{"num_hidden_layers": 16, "positions": "rope", "init_std_qkv": 0.042, "init_std_o": 0.0, "init_std_up": 0.042, "decay_fraction": 0.802, "decay_shape": "linear", "batch_tokens": 65536}
MLP neurons of a small language model. Each row is named by its layer, matrix (gate and up: input weights) and neuron, and shows model dimensions 16-111. Each number is 50 + 12 x the weight over its row's rms, rounded and kept within 0 to 99. A neuron's up and down rows have the sign that makes its largest values positive.
After each neuron's rows, "fires on" lists the tokens most often at its 100 highest values on Wikipedia text that the model never trained on.

L3.gate446:42 73 57 30 50 36 61 40 60 59 67 59 34 59 57 59 71 48 66 68 62 59 47 65 56 52 57 68 56 35 68 71 43 38 49 58 50 60 69 54 53 64 26 63 62 49 39 42 54 47 45 73 61 36 33 49 41 58 55 66 61 46 47 52 53 54 32 53 47 39 47 62 43 21 47 43 43 36 61 53 49 56 36 56 68 52 63 21 32 43 50 60 59 28 36 57
L3.up446:47 74 56 33 55 56 61 37 63 51 77 43 40 74 54 53 56 48 54 35 46 54 67 57 36 35 37 38 42 42 39 15 45 49 27 60 42 53 64 58 49 59 45 39 71 56 53 49 68 39 44 58 36 55 26 55 47 53 58 55 47 52 60 40 74 46 42 44 40 37 41 46 54 54 48 55 75 37 52 47 47 52 40 36 53 36 34 46 61 40 37 71 32 27 45 35
fires on: "The", "the", "a", "an"

L8.gate94:68 57 47 41 43 57 69 48 60 36 51 50 44 50 60 69 58 53 49 56 48 66 72 45 59 57 42 49 29 41 58 56 56 37 50 54 51 43 47 32 47 46 30 34 43 66 46 34 45 61 49 63 67 44 48 65 66 46 65 53 42 48 60 68 53 41 37 59 46 50 53 70 37 28 49 31 57 47 58 26 47 59 33 69 49 50 62 56 65 72 42 54 48 54 45 41
L8.up94:57 48 48 43 41 44 43 70 69 33 24 49 66 34 46 68 66 42 30 26 37 56 68 54 55 30 60 59 44 35 58 44 42 44 45 47 49 58 55 29 60 53 76 51 54 55 54 42 57 77 47 41 38 39 37 32 31 55 54 42 45 63 47 42 38 51 45 39 25 48 17 44 67 51 52 50 39 49 47 61 52 48 41 64 44 55 61 58 58 58 50 48 33 74 29 50
fires on: " /", "R"

L9.gate432:49 56 52 50 46 32 68 57 48 34 40 56 21 52 34 43 48 55 37 77 52 37 51 64 63 65 49 67 66 57 62 47 66 52 54 53 46 67 56 53 58 66 55 40 64 28 40 24 31 48 63 43 61 47 62 35 44 51 44 36 56 18 29 60 55 61 40 43 43 60 42 58 44 61 45 43 58 49 43 51 63 44 38 40 69 35 66 55 49 48 41 60 52 28 34 42
L9.up432:57 75 56 52 42 33 67 48 52 44 54 49 62 56 54 58 46 48 60 44 41 53 69 54 55 59 43 43 54 36 60 72 44 71 44 50 76 70 40 37 58 51 45 45 50 34 60 48 64 25 49 52 39 76 66 52 66 34 21 69 41 41 40 36 44 40 42 69 69 61 41 49 42 79 55 24 51 48 51 52 36 48 33 35 48 55 44 17 67 46 37 51 65 44 41 61
fires on: ".", ").", " ISBN", "E", " his"

L11.gate441:45 55 39 41 36 47 68 34 50 42 32 56 47 63 34 64 65 42 30 66 47 39 68 56 51 38 52 49 55 57 49 61 33 35 49 64 68 48 33 28 54 58 65 36 46 30 66 39 35 48 65 48 63 54 60 28 64 61 47 48 54 64 27 39 40 59 64 34 64 27 70 81 68 52 63 38 47 50 49 67 35 79 50 74 34 35 51 51 56 74 68 55 47 42 58 35
L11.up441:47 66 51 55 66 50 62 30 60 50 47 52 44 63 38 50 47 57 37 63 50 59 46 66 32 41 39 73 51 55 49 63 51 35 44 57 65 60 36 69 49 41 65 43 44 40 38 62 54 44 51 38 48 54 49 49 71 35 44 59 40 39 40 36 43 81 72 33 42 33 53 56 57 49 57 35 40 56 64 66 50 72 31 66 22 50 47 33 64 62 65 42 54 48 61 59
fires on: "\n", ".", ").", "9", ".\""

L4.gate157:52 63 58 39 50 70 59 52 62 70 54 50 41 45 54 52 42 62 32 42 29 68 47 39 45 54 56 72 37 49 61 59 44 37 33 45 38 53 55 36 49 35 39 47 40 58 33 37 30 55 46 98 55 38 43 58 40 51 45 41 49 49 46 88 56 56 58 44 32 51 52 50 59 33 55 63 59 53 41 59 39 69 45 56 66 49 75 39 51 71 54 63 65 50 45 49
L4.up157:45 48 44 44 61 23 28 50 47 69 27 44 37 70 60 62 28 40 69 55 50 52 70 53 78 61 61 36 47 69 50 34 54 61 49 49 67 70 45 31 40 50 52 34 42 38 73 41 55 58 36 38 43 61 61 43 50 57 60 49 68 34 47 43 60 48 34 53 43 38 37 46 28 75 46 62 51 40 40 55 32 58 48 57 45 52 74 38 51 57 74 40 64 52 58 63
fires on: "'", " /", "at", "vis", "^{", "old"

L11.gate202:58 49 41 39 51 70 58 43 60 47 64 44 35 62 52 80 44 42 58 67 56 40 33 49 39 62 37 73 54 71 78 62 57 35 37 43 57 48 53 41 45 52 47 48 59 49 37 39 30 43 37 60 39 66 41 61 53 26 60 31 59 32 48 40 33 52 28 55 25 30 46 75 37 61 52 34 47 53 67 49 44 51 44 73 53 43 62 36 39 66 56 54 30 49 29 36
L11.up202:31 47 50 36 65 79 46 65 51 34 51 34 48 43 55 71 43 64 42 55 55 52 51 46 38 54 55 61 72 67 59 71 49 49 46 49 73 40 47 34 59 36 61 38 66 40 48 37 43 57 20 51 48 47 55 51 54 40 74 38 32 52 59 34 29 47 27 57 43 26 55 57 55 43 69 35 55 28 63 57 41 57 39 62 74 51 81 30 54 54 53 35 30 58 34 65
fires on: "um", "us", "a", "is", ")", "i"

L9.gate456:64 58 33 45 66 65 44 59 47 85 56 48 33 46 58 69 56 31 42 49 38 36 63 35 55 44 66 43 44 49 63 35 26 46 39 27 43 45 44 51 42 38 54 33 42 53 47 31 59 61 46 49 67 54 39 66 52 50 45 59 58 49 56 48 32 41 69 56 56 62 56 67 44 43 47 51 56 69 38 29 40 67 41 47 48 30 63 41 58 55 47 56 51 23 48 38
L9.up456:68 40 38 45 37 24 39 67 31 37 66 73 54 48 66 39 75 54 42 60 49 55 55 61 36 43 48 44 66 46 41 20 40 39 76 55 49 42 60 30 37 49 59 52 45 56 36 52 76 51 26 41 46 61 66 58 39 29 70 52 35 46 56 67 45 51 42 68 51 49 67 43 53 61 56 46 66 73 43 35 73 53 45 32 42 35 52 56 69 52 42 47 30 47 52 56
fires on: "2"

L3.gate461:56 71 41 46 32 57 59 43 60 46 70 67 57 53 52 63 48 60 58 51 42 27 66 46 35 43 54 42 46 47 56 37 64 33 11 52 52 28 30 45 42 49 68 35 45 44 50 38 34 64 56 59 45 47 60 60 24 45 56 40 54 58 54 56 53 43 54 65 61 54 50 58 36 45 50 49 57 58 78 55 51 41 52 76 55 72 56 40 53 55 43 60 29 35 39 32
L3.up461:53 45 53 38 47 43 58 46 39 58 56 59 51 73 56 52 63 45 49 27 67 32 61 32 72 43 52 26 54 67 60 30 36 17 45 57 53 37 45 35 64 49 58 62 59 74 45 51 66 62 40 55 47 41 33 55 27 39 51 55 45 60 72 57 49 65 43 61 62 48 52 50 47 40 48 51 64 49 60 35 63 38 48 63 44 35 43 37 73 59 53 62 49 38 44 38
fires on: "3", "2"

L2.gate238:52 53 41 33 46 40 48 41 48 71 48 47 54 58 49 44 36 54 44 69 60 37 72 44 59 47 71 61 62 40 58 58 36 36 35 39 51 55 28 54 59 68 74 64 31 45 43 32 60 62 50 58 51 75 52 30 51 52 71 60 65 58 55 44 55 54 42 57 38 73 62 54 49 45 67 40 54 50 65 67 65 54 35 60 36 64 51 29 58 41 69 53 59 58 30 57
L2.up238:40 55 72 37 42 53 54 30 49 48 63 42 45 61 53 44 50 33 40 54 41 39 46 23 51 56 62 27 57 54 70 23 64 38 51 54 37 56 58 54 45 32 33 46 63 47 49 29 48 61 54 48 51 64 65 41 28 62 24 79 32 58 29 61 46 60 37 60 67 39 57 54 37 59 47 45 64 43 65 30 36 45 44 44 55 51 58 37 64 52 47 35 47 63 66 55
fires on: "2", " in", "ant"

L3.gate107:35 55 56 48 40 45 57 56 39 47 25 43 70 61 64 72 34 49 49 48 37 52 47 46 58 58 49 39 61 33 96 37 42 57 61 43 44 47 68 42 49 56 65 30 52 67 31 53 30 66 42 52 59 44 55 71 42 48 52 47 53 35 38 49 49 61 37 62 45 56 56 45 65 40 40 74 36 53 48 39 38 42 40 47 44 57 49 63 60 61 50 83 49 34 23 54
L3.up107:43 65 65 48 46 59 34 42 62 38 70 39 54 40 28 57 62 42 44 59 61 70 39 35 52 52 58 41 61 43 56 61 63 49 49 55 62 50 39 57 78 44 46 56 52 50 48 51 35 51 36 48 47 53 54 42 62 38 42 51 52 34 52 49 38 58 66 53 40 59 32 55 43 52 54 66 44 62 49 59 36 64 50 54 45 58 75 61 46 42 29 66 31 49 42 58
fires on: " was", " After", " by", " During", " is", "After"

L4.gate51:42 46 34 49 53 45 48 61 39 41 49 45 41 73 52 72 36 48 29 52 53 30 46 47 78 63 48 53 53 51 76 59 71 28 70 56 63 31 60 52 63 34 47 56 49 48 55 44 33 42 42 42 56 40 54 54 49 31 43 60 72 35 39 68 42 52 66 59 47 36 45 53 55 34 46 48 28 50 31 48 50 58 34 54 57 63 40 64 37 52 57 71 67 42 47 32
L4.up51:38 51 41 51 49 40 56 57 44 45 73 80 35 54 43 63 57 63 61 58 63 66 40 48 57 66 33 53 58 47 73 55 57 64 55 54 46 64 42 41 50 35 53 67 49 48 53 50 52 50 46 41 64 70 44 51 54 39 49 30 41 33 55 45 18 59 78 46 62 41 69 49 49 32 57 67 50 53 36 57 40 65 36 36 67 29 56 31 36 45 61 31 52 44 24 45
fires on: " by"

L12.gate314:48 43 52 52 42 41 38 62 42 52 51 47 51 47 30 76 32 59 66 59 64 49 26 24 42 71 38 68 47 77 57 48 46 46 41 42 47 51 51 45 65 54 45 63 68 42 39 46 52 35 32 59 61 59 40 35 72 26 52 48 52 39 48 49 22 53 55 59 30 40 67 67 27 38 55 30 49 45 56 47 38 53 49 62 55 29 47 63 54 62 36 50 46 37 47 28
L12.up314:51 46 39 53 44 53 46 54 41 61 49 55 46 56 40 46 55 67 71 46 63 65 57 24 44 46 58 73 50 62 66 68 25 25 60 29 56 34 49 41 59 39 74 83 46 45 62 51 37 57 36 27 47 66 46 57 61 38 66 38 63 34 64 46 47 75 38 54 49 51 52 54 53 67 39 43 72 61 41 56 39 68 38 66 71 63 60 70 35 59 79 37 39 46 30 60
fires on: ".", "a", "us", "um", "ra", "ia"

L7.gate58:64 55 67 62 41 46 62 68 58 38 65 81 43 55 42 69 38 57 52 55 51 40 64 62 63 55 58 62 75 43 48 49 38 43 48 52 59 35 61 70 52 54 65 46 52 36 44 40 36 37 46 43 51 41 18 43 47 34 55 70 68 38 49 51 72 22 53 47 40 39 55 58 61 48 50 35 56 70 78 57 49 52 46 43 44 54 34 55 31 45 48 47 64 22 43 49
L7.up58:57 62 59 49 58 45 59 53 31 63 72 67 24 49 38 55 20 58 43 40 61 37 44 30 61 36 58 48 66 69 34 76 78 35 60 50 44 36 53 40 42 27 60 58 51 45 30 55 37 66 32 53 50 47 59 34 49 48 73 52 49 54 60 63 68 49 72 32 49 41 53 70 45 30 44 36 51 33 58 45 42 38 46 41 65 48 72 39 58 43 38 40 49 56 63 57
fires on: "2", "a", "o", "1", "it", "8"

L7.gate283:61 48 38 30 46 41 37 52 68 61 65 52 61 59 67 57 53 62 43 50 47 44 49 43 41 48 38 59 37 56 66 49 41 51 40 48 56 54 47 45 52 62 48 39 57 56 55 45 55 79 56 34 40 63 27 49 54 52 53 28 62 41 63 39 45 71 56 70 53 47 65 56 53 47 51 35 56 42 51 34 70 44 35 40 44 10 53 48 47 39 58 57 41 63 41 24
L7.up283:47 27 58 52 66 51 39 60 56 64 52 41 55 54 76 55 48 41 40 35 50 49 55 28 26 45 55 69 26 39 35 33 35 39 51 41 68 51 32 65 54 57 31 64 64 72 25 54 35 48 56 39 63 65 48 57 46 44 41 48 70 46 29 46 67 60 52 63 42 50 62 57 67 24 49 65 56 64 24 32 51 54 48 44 47 54 55 49 48 49 48 41 42 65 32 49
fires on: " was", " been", " to", " then", " later", " also"

L10.gate12:42 42 40 57 75 43 51 41 51 61 52 45 44 37 67 75 52 45 56 67 51 36 62 56 56 65 52 60 36 62 53 56 39 51 47 55 55 66 46 50 46 47 51 45 35 55 40 51 62 54 52 80 49 55 42 53 37 43 44 46 57 57 77 41 56 70 32 65 25 49 60 61 28 56 44 62 58 64 66 42 34 36 48 43 46 51 46 51 62 46 43 49 74 62 76 41
L10.up12:55 60 63 33 66 72 50 63 63 60 56 51 32 49 28 47 49 74 36 38 61 57 17 56 52 71 21 40 31 27 36 53 32 56 62 46 43 34 42 46 48 74 23 52 51 56 49 52 67 39 47 27 41 58 65 51 43 44 27 35 49 51 64 46 52 36 48 60 42 36 31 47 52 51 41 61 41 59 32 57 34 37 48 51 33 45 67 49 45 66 82 65 28 42 70 30
fires on: " St", "st", "th", " Territ", " First", "ast"

L3.gate206:33 63 76 54 41 37 51 47 42 48 58 31 27 47 67 45 52 65 51 51 47 67 49 71 44 41 54 51 60 35 57 43 38 68 69 51 25 62 57 32 50 72 48 35 61 46 36 47 36 66 60 60 60 42 58 53 44 36 38 57 55 59 57 58 56 47 60 55 57 63 45 49 67 22 58 62 54 65 57 66 45 52 57 48 62 54 52 74 23 55 51 62 67 31 57 52
L3.up206:47 61 64 48 60 39 43 53 62 55 54 50 46 45 64 54 41 43 72 57 41 54 54 50 50 18 51 60 50 36 68 52 57 45 28 61 14 45 45 58 33 53 40 68 47 67 32 58 58 45 35 72 46 61 34 40 56 62 54 85 41 82 54 61 26 57 61 41 58 58 42 51 66 52 83 44 52 39 20 29 45 51 56 42 41 44 56 26 46 56 58 40 55 30 52 43
fires on: " for", " in", "the", "0", "The", "with"

L2.gate114:45 56 74 52 62 55 50 51 55 46 45 41 50 55 50 55 51 39 42 56 56 40 29 37 47 53 52 65 60 66 34 59 52 56 59 53 56 57 51 38 44 56 42 60 33 34 40 56 43 32 54 51 57 65 54 47 48 35 37 65 40 62 52 37 66 43 47 56 51 58 55 51 25 57 47 62 34 48 39 60 60 69 53 33 67 55 23 61 32 32 44 74 50 61 44 43
L2.up114:52 61 58 68 51 31 44 36 52 50 51 43 44 39 54 59 43 38 47 65 36 52 53 43 67 52 48 47 54 26 30 60 53 71 46 44 59 67 55 54 46 47 38 41 36 42 56 56 57 31 65 41 49 54 47 66 46 57 61 36 44 64 38 51 68 00 50 41 42 44 40 60 36 41 61 68 39 46 60 54 68 42 50 40 61 41 39 44 49 60 54 56 34 44 54 44
fires on: " to", " can", " could"

L8.gate187:51 39 57 47 68 49 44 63 57 54 64 62 44 59 44 79 49 62 57 60 19 44 50 25 69 43 32 59 54 56 54 41 49 36 66 51 57 44 70 66 31 62 56 67 71 59 37 54 49 54 33 44 55 59 28 70 32 47 46 57 82 43 54 63 33 46 58 32 28 61 39 41 51 57 32 52 74 43 32 28 36 64 63 66 48 49 43 55 67 65 72 68 43 59 37 35
L8.up187:56 31 57 30 50 39 50 67 64 48 56 64 40 49 47 46 38 35 41 56 37 37 51 32 57 47 48 38 47 42 58 56 38 48 45 48 46 39 58 55 62 47 50 31 75 55 61 39 54 54 75 60 57 61 40 68 47 51 46 52 47 64 44 77 35 59 36 45 43 37 43 48 60 46 38 45 77 59 56 41 45 59 20 64 45 39 51 46 52 53 55 49 48 66 49 47
fires on: " \"", " '", "-"

L7.gate307:51 42 59 37 60 41 75 78 39 64 69 24 25 48 70 49 56 53 59 50 52 43 68 47 25 39 67 57 53 28 50 20 56 55 53 49 50 38 50 54 54 59 45 60 54 59 49 21 48 44 50 53 53 56 37 42 35 52 43 67 71 60 53 40 55 34 55 58 54 43 49 54 48 48 53 64 56 43 68 42 47 52 67 35 51 48 51 66 57 80 25 61 61 52 48 40
L7.up307:37 35 69 36 38 61 38 39 61 64 38 71 29 36 49 61 60 69 35 51 33 47 62 33 42 43 54 42 56 46 69 53 50 65 32 37 37 36 33 63 60 58 64 35 62 48 49 59 45 68 49 52 53 74 53 75 39 52 64 52 44 46 56 64 51 61 16 44 42 43 55 38 73 58 66 35 66 44 55 34 47 45 59 57 50 64 37 45 62 38 59 52 56 75 66 47
fires on: "-", "–", " '"

L11.gate457:46 41 66 53 40 40 60 44 58 55 50 53 34 44 60 40 41 63 58 51 51 44 34 42 38 53 62 74 37 64 51 35 47 27 62 67 50 28 54 66 45 47 38 66 41 46 54 25 35 86 70 71 67 62 21 32 51 39 59 47 46 22 49 62 30 52 45 45 46 59 61 58 37 47 45 61 60 44 34 52 40 43 37 30 38 57 39 66 34 65 45 54 51 48 45 30
L11.up457:46 47 55 50 29 29 57 49 39 50 37 65 59 49 57 59 72 63 53 65 50 39 47 63 48 54 48 62 49 43 34 44 54 25 63 62 50 50 61 45 67 48 55 60 56 37 39 42 35 35 63 65 55 52 40 37 58 50 44 39 78 41 50 47 36 27 29 52 40 60 50 45 26 36 21 55 70 23 41 78 42 49 42 50 63 48 40 45 52 47 43 64 58 37 53 42
fires on: ".", ".\""

L3.gate472:60 64 41 50 46 51 51 36 57 48 48 45 55 56 35 38 34 40 49 60 37 62 47 63 42 40 58 60 54 31 56 52 40 42 56 41 60 54 66 46 37 57 43 40 53 61 23 55 55 37 51 57 63 46 41 66 42 53 43 49 50 48 47 38 58 61 33 48 62 42 50 43 49 56 71 57 60 40 52 49 36 66 44 38 76 59 64 42 18 57 14 59 51 48 51 28
L3.up472:53 29 43 27 74 65 44 58 39 64 47 57 59 43 59 45 50 65 53 30 58 43 36 37 52 52 47 52 68 55 48 45 35 42 58 52 65 52 53 51 46 49 70 59 41 59 57 52 44 50 44 57 56 41 53 36 57 45 18 57 44 43 61 34 14 41 64 69 38 67 63 57 55 50 26 54 44 40 52 49 64 42 48 46 53 47 38 52 68 59 56 40 47 54 68 71
fires on: " more", " Website", " less", " becoming", " particularly", "ione"

L12.gate447:56 74 52 38 49 48 51 36 53 46 57 69 57 33 63 55 54 48 33 69 52 56 59 31 45 52 37 50 50 39 41 47 63 45 28 64 31 60 53 60 44 45 61 49 52 58 36 51 28 49 48 48 57 66 42 75 30 31 46 72 50 73 64 38 39 67 53 27 44 39 90 57 42 53 50 38 75 58 34 42 36 40 38 43 59 49 49 32 64 65 50 46 40 31 56 37
L12.up447:70 43 60 42 55 25 71 70 53 46 26 51 51 71 67 44 62 17 46 78 60 40 54 48 51 49 48 26 51 57 49 45 41 51 49 35 50 48 62 34 39 41 42 56 60 56 43 43 69 74 51 57 56 59 43 73 36 47 45 40 30 57 70 45 52 74 51 57 52 45 71 59 42 78 40 45 36 60 58 28 18 50 40 45 44 38 59 50 47 55 50 53 45 40 35 23
fires on: "2"

L2.gate283:39 39 58 41 39 30 40 54 73 41 50 44 66 52 54 42 62 42 32 51 35 60 65 52 36 70 43 61 43 49 63 35 44 55 42 48 45 57 34 45 61 62 59 63 70 39 43 57 36 65 38 39 56 48 39 53 46 52 72 37 79 50 10 53 64 62 45 69 62 59 58 44 64 38 71 43 50 58 48 56 42 58 61 43 44 46 70 39 43 43 60 49 46 45 49 63
L2.up283:57 38 50 57 50 44 43 53 69 66 63 48 37 50 48 47 61 69 61 40 43 42 61 45 39 45 30 21 39 49 54 42 45 59 68 27 54 59 34 49 35 50 57 47 65 45 29 81 54 70 44 56 61 50 35 49 48 40 55 48 38 41 36 55 32 46 56 44 47 51 43 44 51 42 50 57 59 62 49 48 38 45 55 48 56 57 43 58 50 60 30 64 59 39 29 27
fires on: " been", " then", " being", " next", " later"

L3.gate408:58 31 65 53 58 33 14 64 63 65 37 43 42 38 70 45 52 74 44 46 63 24 48 35 41 38 47 59 57 53 44 52 52 53 33 58 48 50 55 54 57 39 55 63 41 46 70 47 47 52 66 47 37 88 38 45 50 35 51 49 41 49 54 50 65 53 46 46 65 57 72 54 45 50 61 63 49 47 49 62 38 69 34 37 53 35 52 59 57 48 67 67 45 56 44 45
L3.up408:45 71 50 60 52 62 43 54 55 36 60 39 47 65 50 54 55 32 55 70 58 48 52 23 48 57 62 55 73 31 52 40 50 56 29 59 67 56 59 48 44 47 50 50 22 48 57 49 44 41 56 65 69 58 65 46 44 41 32 25 34 37 48 27 58 49 26 42 26 47 39 61 39 43 54 49 54 50 59 66 53 56 53 44 65 55 51 70 35 40 70 35 51 44 47 53
fires on: " to", " would", " can"

L7.gate163:41 31 50 52 39 47 55 65 46 49 56 62 43 43 57 55 67 47 43 66 68 32 52 82 41 51 36 46 47 57 62 46 69 49 68 37 65 53 51 37 45 66 69 44 48 47 59 54 46 43 56 51 62 35 38 74 63 53 41 46 44 39 41 57 50 42 36 43 65 38 73 59 47 59 45 60 27 57 76 67 73 55 69 63 40 46 40 65 39 48 51 61 42 60 27 31
L7.up163:54 46 45 50 61 52 64 49 53 52 64 74 46 34 47 45 48 42 45 61 53 71 44 56 63 30 59 48 59 57 39 45 50 39 46 58 48 45 62 29 41 42 51 45 48 35 38 63 40 44 47 69 51 49 60 24 35 58 42 58 68 48 40 81 61 48 66 32 41 66 61 48 59 56 54 52 57 37 48 53 49 67 47 54 52 52 56 64 42 31 29 57 51 53 36 46
fires on: "3", "4", "1", "2", "6", "+"

L7.gate496:49 42 36 49 60 36 59 68 78 71 47 43 48 45 40 45 57 48 41 59 57 43 52 38 50 44 64 39 44 47 74 40 63 59 52 27 61 62 65 62 54 59 74 41 43 48 51 36 52 62 62 39 61 37 36 57 48 46 41 47 36 25 27 43 64 67 31 72 45 49 53 65 77 57 52 62 29 61 86 62 42 29 37 57 56 46 54 52 26 60 45 53 50 59 43 43
L7.up496:47 45 49 46 52 65 69 31 35 46 46 40 54 51 46 48 48 55 64 54 51 54 51 26 11 27 44 71 34 56 60 49 57 57 30 32 56 48 26 42 52 46 65 36 68 60 42 61 53 61 61 53 56 58 75 51 67 40 37 53 64 43 51 60 50 39 55 63 57 33 41 55 65 39 66 54 52 50 45 55 63 58 17 54 76 44 52 57 33 31 39 56 23 79 50 38
fires on: " was", " is", " =", " to", " became", "ating"

L2.gate201:63 44 49 51 67 48 53 45 57 54 34 64 54 36 62 26 74 44 43 36 49 48 41 43 50 35 43 39 65 39 50 45 65 38 60 50 44 34 58 68 42 61 44 36 47 65 33 58 50 42 47 62 30 40 44 32 49 38 59 56 27 37 41 59 58 52 63 55 18 44 45 51 58 51 47 38 77 59 40 58 37 25 61 46 45 71 57 63 49 68 24 36 69 43 45 44
L2.up201:52 48 54 55 58 66 39 47 58 52 50 58 61 51 55 54 64 32 58 37 35 34 53 57 53 55 25 36 33 50 67 32 64 70 58 71 51 55 54 62 49 46 38 43 62 48 48 38 57 37 48 44 52 48 49 55 31 65 49 64 71 72 37 37 60 51 50 52 66 38 48 56 47 59 48 44 79 63 55 55 71 61 65 61 65 44 51 42 43 42 34 43 55 72 38 47
fires on: " made", " named", " make", " called", " fall"

L10.gate120:42 55 60 49 43 41 66 53 53 68 45 64 60 55 57 57 49 38 46 53 57 30 40 44 63 37 47 41 62 51 61 30 60 55 35 44 40 31 61 61 29 65 54 33 64 43 25 56 39 42 46 78 56 45 26 44 25 51 38 57 47 44 42 56 55 50 61 35 60 48 56 61 38 61 55 35 55 43 48 52 35 36 56 44 44 37 39 63 43 56 34 50 67 42 44 47
L10.up120:46 65 61 38 54 27 32 52 40 47 50 66 68 76 62 56 48 39 66 22 45 35 52 66 53 39 66 71 41 60 37 37 51 48 75 46 53 56 64 46 53 29 74 64 58 64 49 29 55 40 29 55 36 35 52 49 50 36 57 45 29 49 32 47 48 16 47 45 55 52 57 53 63 45 53 45 57 52 40 42 52 37 68 45 67 41 42 39 71 60 56 55 65 62 55 55
fires on: "2", "o"

L3.gate201:67 32 42 66 82 53 47 58 43 34 69 56 44 41 46 49 65 71 55 38 44 44 48 41 42 34 48 70 38 77 58 38 49 52 52 57 46 45 42 58 52 37 53 46 52 50 80 59 61 75 70 54 38 80 57 41 66 34 57 60 48 37 55 39 64 60 60 67 27 64 48 46 55 54 44 48 34 39 45 52 53 48 41 69 36 48 40 72 45 32 54 60 33 57 55 64
L3.up201:34 41 62 50 80 47 45 87 54 33 46 68 48 71 44 33 49 50 50 57 77 56 50 58 45 65 45 52 61 58 47 64 67 31 44 49 65 40 71 64 56 54 58 50 41 42 57 63 27 69 54 55 47 66 57 51 67 40 45 38 43 43 56 49 33 54 57 54 26 60 63 58 29 46 71 38 40 62 69 48 38 61 42 62 64 33 46 61 37 35 58 34 45 38 40 53
fires on: " from", " to", " of", "SA", "-", " by"

L8.gate170:38 67 57 34 61 31 70 71 61 62 38 60 41 39 40 68 48 55 37 72 32 53 85 60 67 61 45 56 39 71 51 67 57 40 50 47 58 54 43 49 45 68 50 48 61 36 53 49 18 56 50 64 45 57 67 29 69 42 42 45 50 40 46 49 55 49 54 56 49 42 46 73 53 50 75 44 44 42 30 46 57 64 68 51 53 40 59 49 45 47 40 60 69 39 60 39
L8.up170:35 45 50 49 38 27 56 43 51 41 51 68 39 52 48 38 65 38 61 80 54 40 55 41 44 39 42 59 61 53 28 48 75 25 45 41 70 33 39 49 51 64 78 53 44 51 47 45 35 47 37 40 51 59 74 42 43 54 35 48 40 36 43 54 34 50 15 65 44 49 59 54 30 55 60 50 62 36 46 52 36 66 57 60 69 46 51 26 53 59 45 66 82 30 46 39
fires on: ")", ".", ").", ".\""

L12.gate145:35 49 42 52 58 30 56 41 39 47 49 48 50 39 56 55 31 59 71 64 38 45 62 45 42 32 49 64 40 50 40 39 38 41 47 65 69 42 67 67 50 37 43 51 55 36 43 39 34 65 60 74 59 52 36 56 46 51 52 48 43 47 51 54 22 47 51 53 72 36 55 48 30 47 30 66 80 29 24 66 60 42 36 54 44 39 46 53 49 57 46 60 47 53 47 48
L12.up145:45 36 35 57 18 47 53 65 31 51 48 54 38 47 55 41 57 37 52 55 45 48 51 47 35 45 31 77 35 60 58 49 41 40 42 38 64 41 70 73 43 54 47 50 63 50 27 35 52 34 39 60 50 42 28 69 37 36 56 57 48 66 38 37 39 53 37 64 65 62 25 39 49 29 38 49 63 37 50 59 69 44 66 49 78 54 59 39 42 47 62 58 55 44 40 44
fires on: ".", "-", " "

L11.gate484:55 30 74 50 45 38 69 50 48 52 53 52 33 32 45 57 62 54 67 58 46 38 54 37 25 60 35 52 41 55 44 44 55 54 95 34 54 43 42 51 53 41 53 38 54 51 58 28 45 46 49 51 53 47 28 42 52 57 60 32 53 34 43 68 45 49 46 51 40 48 43 50 65 23 28 60 64 53 60 46 56 34 47 21 33 46 33 46 33 59 42 47 29 42 69 51
L11.up484:31 60 56 53 36 41 39 57 43 59 28 58 55 47 52 26 75 37 56 59 50 49 48 47 50 70 37 68 56 38 49 38 41 36 59 51 70 86 48 42 43 55 67 12 56 43 50 31 38 44 71 56 55 62 37 45 56 47 49 32 60 53 41 58 45 51 55 60 43 39 53 48 49 56 61 62 68 37 61 58 85 57 65 49 43 46 60 52 33 36 69 68 22 33 64 43
fires on: "\n", "."